From a checkpoint of a small transformer trained on Wikipedia: 15 layers.
MLP neurons of a small language model. Each row is named by its layer, matrix (gate and up: input weights) and neuron, and shows model dimensions 160-255. Each number is 128 + 24 x the weight over its row's rms, rounded and kept within 0 to 255. Numbers have three digits each. A neuron's up and down rows have the sign that makes its largest values positive.
A block is one neuron, or neurons of one layer that tend to fire together. After each block is what it responds to, as a language model described it from the Wikipedia text at the highest values.

L8.gate61:106133076166139148113166118139141112108138129140121171126093119118126145134124152104103141143110130142131106121144129062106156112112135093128137123113124152128108115127152119120138118101114098115088059086126134112112142154145149105099118119161127100112071093112118152126167065150110148151
L8.up61:140141097119151166083138113111092115107116129121112130116150158087111112111135121092145128166142141118142111109148182119130117148151106136118125101112149129107141102148159138136159137157126139119149084114128111122142132099131161129155106149142122092116118107125159069138131116111106157170
L8.gate63:119142145152081137131128113093137184126119165130198135133159150113136154119147055099105115140143109129133162137137126129198110113141096134120128114114143108129142112129085116151102164107150161108099111134163140139160113132144114102114098140138091111173080124132138105138120121153098125103
L8.up63:144177124114126129121153093105114164138141130138118163156170134123146148134163129127131132147113130152136123143119123150144110119135153126092136106092176073111179139133155106127147132099130120137081113154170138162114172133181078144128111107133095092167116126128143125087131087117119153139
L8.gate101:147110102167092151128130190148149160122158145168132073133123131131111107122141141139149144123163148118122164163147107176083133140114117137163114065123163091166101126127121119131110124121122101110137129111157133149141118141102085177109131128106114147184107143126098119100149155139146150145
L8.up101:144139149099122129130111082124106113162102150110121143139137138123120154137108154098135151109133178152155175108110123148188134127144143148141164104139113128162098107131150151114157160184101141104145155138163130136109131161163140123147154113111126133192108136125161103125132142139131147147
L8.gate185:104121183172129164185138153113073121134120092141170158158164098154158125098127168101101138119147099136126128161130130132135153109118117116126139143053132141156138137155106137164148143117119139125137131118103090112141113152144125088136108130132094104128153134097112140162103143097095159141
L8.up185:114152140180148173092143114118103122108147129100140179137091119079164148131154171112115104131150155163139159139146143146172115153120140132135141136133095140165145120134123096099130114090122102133157148133123130132156100142108109112117116127111184103128129127121116093127113119130112172088
L8.gate314:187116165137115125093129128113163131057134168120137120136123151130099144098119113127135124104130111127112157137145088131128157132099103116103102132131123165121108106114135115119159158116096113098147122128116145114150152151097136098142122128138106163133101144101100130174111126104187133141
L8.up314:123101129102132104148099093137123145132109136108145165144106110182090118150133158146106149088176121098141158120153123092164111087122098135128128153092105086156170130124147105143163186138110128121155067137155146114150100147100163128133159123132087120140109177145110148137102149095150090139
L8.gate359:100173134118178111165139122124119137123123138160148129162124134147110141134140149079159149121126114123123193093119125134127141104130139087099125118104142120167135160149087121114116110098133109122107175135157122136167136165148090150149134116120110118127108098126129131118092122164141154118
L8.up359:090139162155139114129124124170166086071105098122116155138132091099133152156143144147135108136145138135096120108134128128113142121113098085123158148139127135167119145122167116103100144134117150154136136146145133146181170124149113114114079108096149085166117141107095160145116050142133150125
L8.gate386:134110110156176120108144110121132143106150061166107154152142137126132153123141119134093126136121137100170117155157144130130108105130123136128090140151135118140137140159090099151180129078112123141119119160143115144155122119148150185122084114112078142148109144121119172115091067142135099148
L8.up386:117067137121176121132097105125146141050119086137157083149148097143110088111139138104126142126141121132121109114127136141136153112091143120130149112134151139145124133151105091106142139108111086108132075124109158147169168110105076127140160130127099145094145161131117128112144165114145104141
L8.gate574:161130182162107124163149139125171148121109116143129094151127142118116158179116092111146110141099131112160153143137158125168075153095145131155130143146127122136145103141155123162112098117150142109100115204083102086127116150110150108055121125140153083150135126143093157103102103109146100084
L8.up574:112138172100121140177127126105161127103147071097163123173132135168123099128141153114130122116111062101138156118142094108120121125120115134136111143111140118111117147093148135149108134125141144114102123149123113154120106185153176153131099106145114106152142129131127131100098128128139154129
Responds to: Predicts fixed next word. Words and word pieces whose continuation is nearly fixed, strongest on "Preceded" before "by" in succession tables and "known" before "as"; also mid-word pieces like "Thor|ough|bred", "n|oth|ing", "soci|e|ties".

L8.gate42:163131163142160103190142150117135141110132127087164113165134135143109144100117104130141141162120107144147137129179120169105137125133123123142122114119098159180138113168102107140148136132110093141112161130133113126119149126120124161151121134112112120151115126120126127047119130152129139090
L8.up42:140109132080176147158127116121144114154156111120135134143138097106089109129085100155108175183127102135114137090151140138104141115111082135148121149162121120151155137149116116146109103129090126108142149116171104128135177096170142147148100123069137114129128130084152150080127146118155122156
L8.gate64:115120124104159108119086136113146129104130125138099176117175130119118152108105116140137112161118131109117159164130104123117150147129174123198140156113112162072145177124067126151159153107167182120135156142136151105113107147141154147143113136167179119158153124157092158104138100105138160139
L8.up64:112125148117135175139184134091118129156130113143130084124089121139155137161140099151127118138115135126135141100169109114149138102118168129129136160106129110140091092103110124049070174093144114105144157164114157142146095145093088114121127132172100171116126163152088119156130109130122143121
L8.gate196:107147136162151113118134129123114110154164111122139137152165117153090150155150116103114166131107090086136143176146128174100181134157127136115120118134143156118097133108128116105153100115120106152113144149132138122112132126127160177131163143139107098149159148135112156111136133106170125129
L8.up196:125138126114159146084141100154136126101130107149151116148102182091088151105110118125133127169131123153116172148148146168136134161069180144111125148151138140102129134146127129146114119113127145112128128120126144157130169113120135084143161112114144131137116131128120128123156127104128157176
L8.gate227:143130126123104132132161089148127144103122171070077145152147153107109138098082134101134100147117093142170133106142157126123150113120137130103121151097082119134120150161145159125114128135150151072152167171132133124142146137112146144149134119091101120113100110158145171083107146109161137145
L8.up227:128118145112105097169114133091118160147128134088146101147126173118127142104117119114137086133089166153146174125143141158086119123116124124126109150142113118109167099132148161131144115169125129113053126138114117110144136094146109121170118149131140120136127132117155146079161177134100135101
L8.gate340:097195113121162148126146098149124144148131140140110129096132144120131143117078119167134087164182117132150125158158136145130159146137142149125120100134107137092115156169148134123130133125150105144131167161117095070132150104102136137142130123103156109156139131142117098122137145165107102117
L8.up340:142158138121143112146148179118131080135119118108147120119143131104125112090152111140122110125153121127157134121095120158114125102153145126133125110086143167119138123122154102145139147092153104153135109105082139110145169106098111113156171121102155134105148135115135144155107125120120131132
L8.gate594:143145161105134074152129152111115145135167148143146126139165096152143153165109113142143074161093110132122133116180096154130132128148095119123132071121069134162139146102138167124120113134148147111114148170151101067144146132141131125136135108115151120181142149087130145144147106134090101145
L8.up594:143122138132124143130186170096108080153129146129140115116158125146155102123149129154162112151083085133135118150146097121092141106114108106124126119098091129127114160091149127134141118155118129076135145161151127140164158103126137108140145074128080109137129127086140084113142134085103137127
L8.gate626:113161131107148151138134150113183123117137131128109096179128132127124115108102142142087068103118140134125127095124151156110150169122146130174147098116086202170139116126089115129142138130092155135147124181140124121126121103119092107145152144159133158121108128096134119137164162072144158115
L8.up626:114105088125115138152145209175151086159132135146148122120112154134137142110143160145121128153168110140132135142118115084141129110099133134080166153091140148158123143160115138104123139101130158118073174144093151147134117108114166096082121142195090160073114162156121127182144069142156149111
L8.gate633:170140143101158130132105150120170127176149170129088111147150133126129115128114137134128149126154109127114136136127134145124121148118105145126140122102146156130137147102153110141088149125143130137121081164161103089158132084143111129174155143169103139105159148150132109099142149127135150119
L8.up633:119149113133140135136080129140136127119145102168143147105120159124159108120124157137102127124097093160148146121141095111118115150147109133170115132111142151095122117131104165103101149151131118144134088132104161153180201123120126109152142115130119131183132127154138095146115153108034124162
Responds to: Coordinating "and" in lists. The word "and" before the last item of a list of plural nouns, as in "saxophones and accordions"; occasionally "or", "of", "for", "with" after a noun.

L5.gate207:150148172127144140108125104131159088105164125144151125165158151099120140133118146125090140129148099104183162093117113122125164121133135121095099126096113126142095119126141095159145124109140098121091102114137079142120212132137155144138140117096075101116143119121139164130137162157111138133
L5.up207:098104139168195143155102107134133155111151144105090179135151157115150104110128119136123172104124151114122130138149132101172117071079082139093099121110155105126146140155095137116108117106130143132169140141149087110125136099122136096134138131130113113155107139113119105126130147119126132174
L5.gate539:109124129127122114135084116096134141121120116121125108155141113124139136132079145139121112094150111116098166115110151141158109092086104121076171130133131171120126087099123117096092123198115116162142164080118098115094143129126100137139115104123100161164105107110165097127107151104080092143
L5.up539:081183120110134102164162174129127113135144122135128154166128148103139123136067117107127112118147173147122156140116133091111094143130085107080170125136140108135116180132126108138159114144118148118181101132150083194124131128163109130125097110180131131103139140120157091132139125135134094127
Responds to: Wikipedia table boilerplate words. Fixed label words in tables and succession boxes, like formal in Informal votes, Preceded by, Decision; also scattered mid-word pieces in prose.

L7.gate82:164148130199137032115131106130118130099109092142119125142125092123134140108133128142101173130075158136109154154128131122116089123165157105157117142160156125116133121135133160136149158108142120159117120102078121107157123136160167152129110148147170112120095115143147143142120112148143127131
L7.up82:135168124165149124105112123132133107116119123172138143158128114129089125128103128114146152108070129144145174109086079123125163120135165150126058093133123136111139061057195118124149129137090107125150062125125128107132123149163111134102136103160153087099111122151111106143149110119141165170
L7.gate219:144145124168124097101153132151125092162103177175124130124120154146149083150142147137108089145107124133140140131137098115075172112147145122131132158137139122101141107100136092132139157135115151152176122125118103120132093138151122116149127128107089140153135127151153134107137143090109103166
L7.up219:157121120160118140121181120122165109151143154148157145123144152120134139111098131150153086147138115173095158118150124158154142154141110157076126149152122119093130133098109131153168130127094125127170148150069138134114088135149114159131144137130123151124124097147120143143152146093159127162
L7.gate349:108076138156127105116104086123129144091135126138090152148120125170130080094098120146102144128126087121097150134122139149096133117136100114129184129168165115146148110132131121126138127107158153164126139138148107134101083137129148087134156146102088132151110107154138134101164102148142143136
L7.up349:115155131136163129125146100151119099146098141141131124154164145129100133115107141116141147134152132145115169150158108132129101118161135136159146141141133124105144098118110090157138137090147173151172100157127109103125074116120162141110115132126109108126147116122098114134145139080153136172
L7.gate511:090163120152118114113117072109132081093101140130110154144127128110117102090111127090072132136090099131107176140164134118093154138136130163167165148134149142085149135117145112135163153129138138146100140156105130134126136114145160166096143160120109119162120108141135164132174152123104104169
L7.up511:101151113137147115099132103132086103111102144138117144172129124168106115114117138131092140140142122132071174166157170068111122140130104147152120148112129128086150123102167157111162125120150174134091143156128138132118110082143136142121165157107120130146111123144116130133165111110122103165
Responds to: Paragraph and section boundaries. Fires on boundary tokens after a sentence, heading or table row ends: paragraph breaks, closing == of headings, ". " between sentences, table-row newlines.

L5.gate113:098179125134150140102098102127136108130097154120130152189127129160117119101087131102097129139116119128141209114107136091101154113149141155188134129125166155111158118141155132125149136130080135156123136135125119099126116100149135176128148127138110123161092147142121114128149126087157117173
L5.up113:110132130173171107145097102173128119144108174155121162209137131147120127117089129136094141154148138116112154124122166120105124116132096148174136115114129103087145111142109112146118143155128150143099126148127110077151090085152133146118176146110100140137099137161082099138146140100136090176
L5.gate292:128139117147151119102127104149108119118093131145152203180170148151139124096118128106107149138129120089070163113130139095160137141116108169176132115116113134125131111127152136127133138099123117134078147102137165091122129129155143180140158117121124115172106132119149127146133141088131122192
L5.up292:107162103134166143115107144141127116114131132114122158168095161178085109118109145128148128144110135094099186153116168117121138145119114167159128101107151115095138158147157108141161134145129159154112136134130128108142108114168128114137153136154105130172101130156098123120177108055108134166
Responds to: Line and sentence breaks. Line breaks, paragraph breaks, and ". " separators after a finished sentence or table row, e.g. after "waters." or a trailing "|".

L7.gate134:114133137170108158111111143145169123153122118118164131120098135136135100103139147117134112144130115074111156122106103121121134147073118131118104127099086164117112127123147136143101161103113174128116082147097121119184107076124133141123089135122130090150109106132094088136114165109188139149
L7.up134:090124137141124086111145143104117189133167171129166101139125126139151086126140177109167155109137117106121184165163099154091145126153137092123123127118132116125135122130148141140139116107115136110137118146153190114137133108129079176151105136156171097141089096151138143117181151099147097133
L7.gate258:141126162170079119130086144153148132123109141120166136153158117121089148128137109108111142120085158107139146171129124146126129122120127134123124136133140118188107108143104124134168172122197094133112106111141137151140095124139123123112134105140165163119114132117110081128211150158076099142
L7.up258:066143157117151091141135117083123111122138115124188140142145147126082119088114136151158097090150119122136144153124120083117160129167177117146105148121106162125092124115088153108172110083146140113132161134140110113092128129166159093141121132132144106145155165149110088143142099133118114163
L7.gate280:189154146083079127165124079101159143098109114145147115146168148136126129125169155116098135108116089120108157138147169098133114107108149066119118100114119126129122106122169107109130098157140130160115108102125121125130092147085131133136134118143133108138115130126098122118139159101126049139
L7.up280:164130100147119144125100095127115071135117118111104151136142084126129132163163127134049125119097145136148105148092149122139104162125110153150119132130163074123082166106145110113124154117093126125142113144109118128118082104140133104139116116121125111137107067127135103121129111121135154164
L7.gate643:148151147141167121149103154094128138113156145101124125124164139113074107072142110153127112123125092110141161119105090120123150116111120180097141168134172112175087102144158096163127136127138101113114157135126172135103134130125119150155121097132148125142115062124141105157139093145115099146
L7.up643:128101107173131132083137132118096142096125108160118117165087108190138156107154106135154097161133106139095139123124140114147135148063108122099103099159128114150171087113102139121125164107137112142122129124149134092096120081117109138142095140097150123137144142142099143100092096111140121112
Responds to: Mid-word pieces, headers. Inner pieces of multi-token words, often in section headings or table labels (Elec-tor-ate, P-erson-nel, C-lim-ate, Writ-er), plus Preceded in succession boxes.

L8.gate57:174157123132108120092136125136123137114160118143108127097119102115134144098110114094095168131104131045112156149146130121156142125092132143136132111164103167090104088129118141111114143123143113137083124142124077161101132128136143102112086178147109132134131178133140114136140145158119101129
L8.up57:089130111088086116099140109097130124088163159120120160077101127137119091113095110131108106119114127137106190142133154140099120166107092157115141128224089133087093124127110133136136112167089116123148135122116125150135114122165152095098091147154178103111119179096093109148150124135121142123
L8.gate113:087144155103091120102114136129127097107095159134124129111108132139131157097101153158132105132137110129120141095098090135100160149126136100159107176081143101110134152122157117170098168140131169104117119184151127147102156168142122089067116155117157125146075148176113110149123151120130122120
L8.up113:126184113102115147092113145063145134164138118141110137137141140120129119141174127136119142129120144136084129159142116121090109117130144139106125158103150162145105096091075091146140076147140138131069123107127134130120110128079137130142115115066140138126148141109151119112174124106117135132
L8.gate346:166142132097087127099121149131119109095134111168108077129121142127124111122082129099150152097098105026105172127152100140104128174119121127119152126145162105109124080095130179117137123108118139177161119115146093167133127174106135137143124115163140147160120149116154107101146159095134140062
L8.up346:123130113124127139113132129114132134147151118155142141110104097132135128147105164155137131125098145192137097141082106115129107191126096127115106092163105139103114141131148125125127093161111092123116117152077125154100148143159139084061141159113154121069118111126151108147104131131131092090
L8.gate392:133151106136099114150131151111103157121119098150145096116141129090125099152127147107113122117122141135128137134105075139095126169159123096165106101113088084120117127169124166103130147087107131133179104153158123135146151116145140131109123095098148108101137143150119107103124149128153133157
L8.up392:110123147126135072161143148100153131081159123148163111128113086139146107174117140097155119124124145114140101148149082126120139223130146161078100126134135124133157123095147148102142125139157124114089118099096139150121128126130134123074121160062122113119138184155159128137144130148128106137
L8.gate420:140121155102074158106132084116118157108086133111108059094091081111177141136138148109115149123105123202091131123144122107080128135120132163113136097145125145121092112113087165130121124121097086148134157151114114158137133136114078138118114185140142116139134129080150141137152142148093097131
L8.up420:094116162125099085102153122113125114114130127100116039132112095125113152110140151089094095131125115188078124157141151121086139118116114117152135110117110118134128137104102119140099143135117129112110117154110120155130121106062079141137111210141137118136157127121144117161137116157134130116
L8.gate457:183129106107095130195059143086075073120129099140164116152128121138087128123133126160113120097116137133155138173133142113161120113122100120108134149097103155142135121132118138139120112130108079100143112141148162134115164117112180139131149103129143128159111110123120148105120124157145101116
L8.up457:136149121101133130183121160067122121105118120176093137153134130119142108112137127136124145097150087116110117133153138122126126097119139154110150156125138132107110131144144159139118125145102118140155134131089166095128107138175158141109146126131123076106124140170141140160126134099089092118
L8.gate558:143136158114104111132144134082177126111172126111096130161124140122142151128153137084153103142148139130111171136114103150092149135117120083121104120123115111088092144084128198088139114122097108124087090098104099145107094119166155160150089130104145113148118126173089133100168144156101112130
L8.up558:158154107099100130148130146158071111116152142160118127179082114120149153107101107155162129143117128123161113118189123092130149172134145129102133132141158134131123136129120114152087103095169154129127107121095125122158078101149137124128122150144103116101146159132118113121139146088131127125
L8.gate649:110142127074101128128096153140106118074142138133163134128126105140127119136121134123153116158103097098156102160174117110139140176144118154142072095132155121103091123124154137102150108133139120152123129107133114142098156152135119113142101139129148085123130119099106105102156120095118148145
L8.up649:140117143108114131124155133105136132087086126121092112161150136116136149145144136134146136117097115156113180077149116108110132143119138113118141135137153113113179124132166158128173155172133119130153107144162158187113121138136138150104170106092116114130138155134141140129134124137093150169
Responds to: Surname-initial subword pieces. First word-piece of a multi-piece proper name, usually a surname repeated at a sentence or section start in biographies, e.g. St(ojković), C(otter), Ro(thman).

L8.gate50:107116116089122131098119146123103157122110139136127127171129086106112093105121144127139135154129134156147133144136170145131125115141138042119134150104099142145158107072130135096130113116122179132154116102121101130128066116176162139161140143080128141147111102156104130106143133143138109133
L8.up50:105132123118116129077116076096110093123136141129098120146142168162064085153106140126123122124114141143141144076141130132107156154178126138175121091128120112148140061129111147108101135105138114122112157178125123123115089133140164128132129155151087112114099145127131126132112134112150123186
L8.gate93:122164143102139136147106090136100113140143137138114115110126111090111115121095129123143134101112147134104150138122156129093156093120159137155121152161137154142124199129123106096154184124139134116126133134143160125133103115120122116146116148101114131151094139155161139164102125112151115149
L8.up93:130140086142092126123148093140085163081113165134126159159110140129111126119094107110115145122109109115117157090174132131124112166148117147169155098159118109106136156128153104127129137169138109121118157136127125139127115165109153144106150148133116116174083112142122141091142116073168103131
L8.gate399:130116139124188132177154123091163085099139176105138110151104110088127121111129124115136098114175135154133157114157116156144103087132131137132131124157149145124134106109129139157098166097155100140095126150126143140149127135162159158098124083125118084173129117147139131129109115173147132129
L8.up399:137139116114126129145170122116134116121123121118087160189112120134114115090128105130107118165124081156115120177148143130114132150148140173129150140109132160168146135128139111166117146113144187167101113097145159101127122100143121085108138126102091114129133136086129106138097157146117092133
L8.gate419:129171089123135173107107073144109135098116187100119155133122112112141121076111117115099152124154106151121152130150106095133175137111175098129131131105121135138106140130131118131125141147115170147140131151123119122137116132131146150113136129139080109159077140141151139118136116107121093159
L8.up419:100130117183158105147094089144105120145100133131096149142109157166121142118121089135104110140171123146115172174145159145135116142185164094181146108154120109149133106150124105134107126117160107157147155105107099120098127055151139140105112104115106124163120080127135154154126115150166091171
L8.gate445:117153130116111119167129115102140136116148126155140126140117103103124091092163099161137118190122119179142146115163121152066104131149122159096139158119126151172095107136136114122140143100097118151122142108105127138126129103104150174157102136129156155143101115119114143109176121081146088159
L8.up445:092143091105123152134154113123119155122135151114115138134153150118125151093078096119123102157148100129124141155101089117118126133106091148134154125095111144144111105112126126170132111141104174133168157115122106094113114125139186143155114123114124142144100118124093146133131167112137137163
L8.gate507:106152109153158147148128116125139134090089138131131151149100150172144098105124110118114133139133120103087134185193134093101177101106173133125157143125133130152164133093116155099138164139114127110097122130109113170089102113152162149126122119132112088138105164135109112128150122158121137175
L8.up507:096161124134143144110137144115111118087115157123087152151143117101136074080104100141168131175149088180121151126129105118104105166154141123123143125169120132114121090118110129102134166118132170110120125174116104153135110161153156118131103125109151113143107131135153099138181130127116097091
L8.gate647:108179107142167109106108132136132118143136144137104188149128141176071080133134117124099146116139101175113129139154173129160115116152148120132101121076125137098138124154151143113155133111149122135103109086125128112099140133179217147104155059123125153115135120160128128132128109120116147158
L8.up647:146180115143128165144097139118137129099124113144104194159146139117124156112117115176169113140156136128167161137138163164142087116130127109175113146092121135131149102138137122118121144125150150154125149106133087106137108137160153155113157075063113142142104115155123138103125131133125117133
L8.gate683:130163109145112144125141100134128096112119103128134140110094093130165140119069133130113137166111146156119144129142095108139111108164111131152121103164099163155145139144109115094147159092146133133142152179140117115127123103129135145104150103082103114162121148126131108155141149096109093157
L8.up683:125154085159154101123156099150117097113103126108098126133114120109115102111115141098108146178143123128087154119157150125119117136132132087173083119108137123111141135125118139098157162086125151096144091138162126122130099130121140125127143121097119108148109140134125113122157136136128108108
Responds to: Sentence and section boundaries. Boundary tokens after a finished unit of text: period-space ending a sentence, paragraph breaks, table-row line breaks, and closing == of headings like See also.

L7.gate334:134140090131148144141127121171119112156074122158138124099170112155153137128126145127113106102109110123103146175110120159091108132099183093149133134186149131118143102151089115124068124134110167119133093130113123123139132100111107171141132092145090111123139130144127145125122134129130131143
L7.up334:114095107143130163106159090148142165133123129140127197146134121159148135129145081131153153112139140142144121106126113108158132114160194136133128119134168184123119180088129148166118122138131163174131116136108075172121138162139140130165146156145084119146100113174152144091133091160145126112
L7.gate379:152120161099150158122123147134116157138151097121049121129147149084122133119096136159126115129153138153162195118107116126144138134130122069127118131112134086127159149116137165100088124149107144170100122146144099082128077138139091135114104097124095128100146111155101102131164104122158102117
L7.up379:076176132102182144077128110146171151166117149142117134150146058146151184151141130152113191175170109108100134138121113183132131121098188128135149113127093119136130143168118165104079152131128122142128129153118101108151145100147115108139132131088121117133130111140136109139131122150132103133
L7.gate512:115163156138138178114150080115160134162125128150125104144090078091159161100121185128113113116131152149124160096152120145121105176149125075141137124153133136158186142126125139146094132099118127159144121159121092128111130160139087140162169138125129155150118085144168103118112130117128134109
L7.up512:121148121131132171154149146098160095104125175165172158144109164123144151116114103152141140147115131103187168151097137141164130173134121139109095147153157108149138106103131127130102105146105136114127124145118134181126120145168125108126123140134140127110108142162122094147151116186166125075
L7.gate533:155133130114145148121099121162146162140123136181122134159193140107108141154122138097142126116142137113126166139158084143155164130126152119114178127153085152077129124129144113085144123121124145160119112100122108090083115151111123157100144119119109179129162087118132109124144110180153126131
L7.up533:088148132083119110169167127106127111168117166129131149099120164125105138148111131157094116122120121132138149118150143108155108099128102166130108135120134137129152130163130090122103135140107165139133144135091109159177100157138143147129143123130144095083094120081169139163096171123120170115
Responds to: Final coordinating conjunction. The word "and" (sometimes "or" or a comma) joining the last item of a list or clause, e.g. "record and a", "$15,625, and the".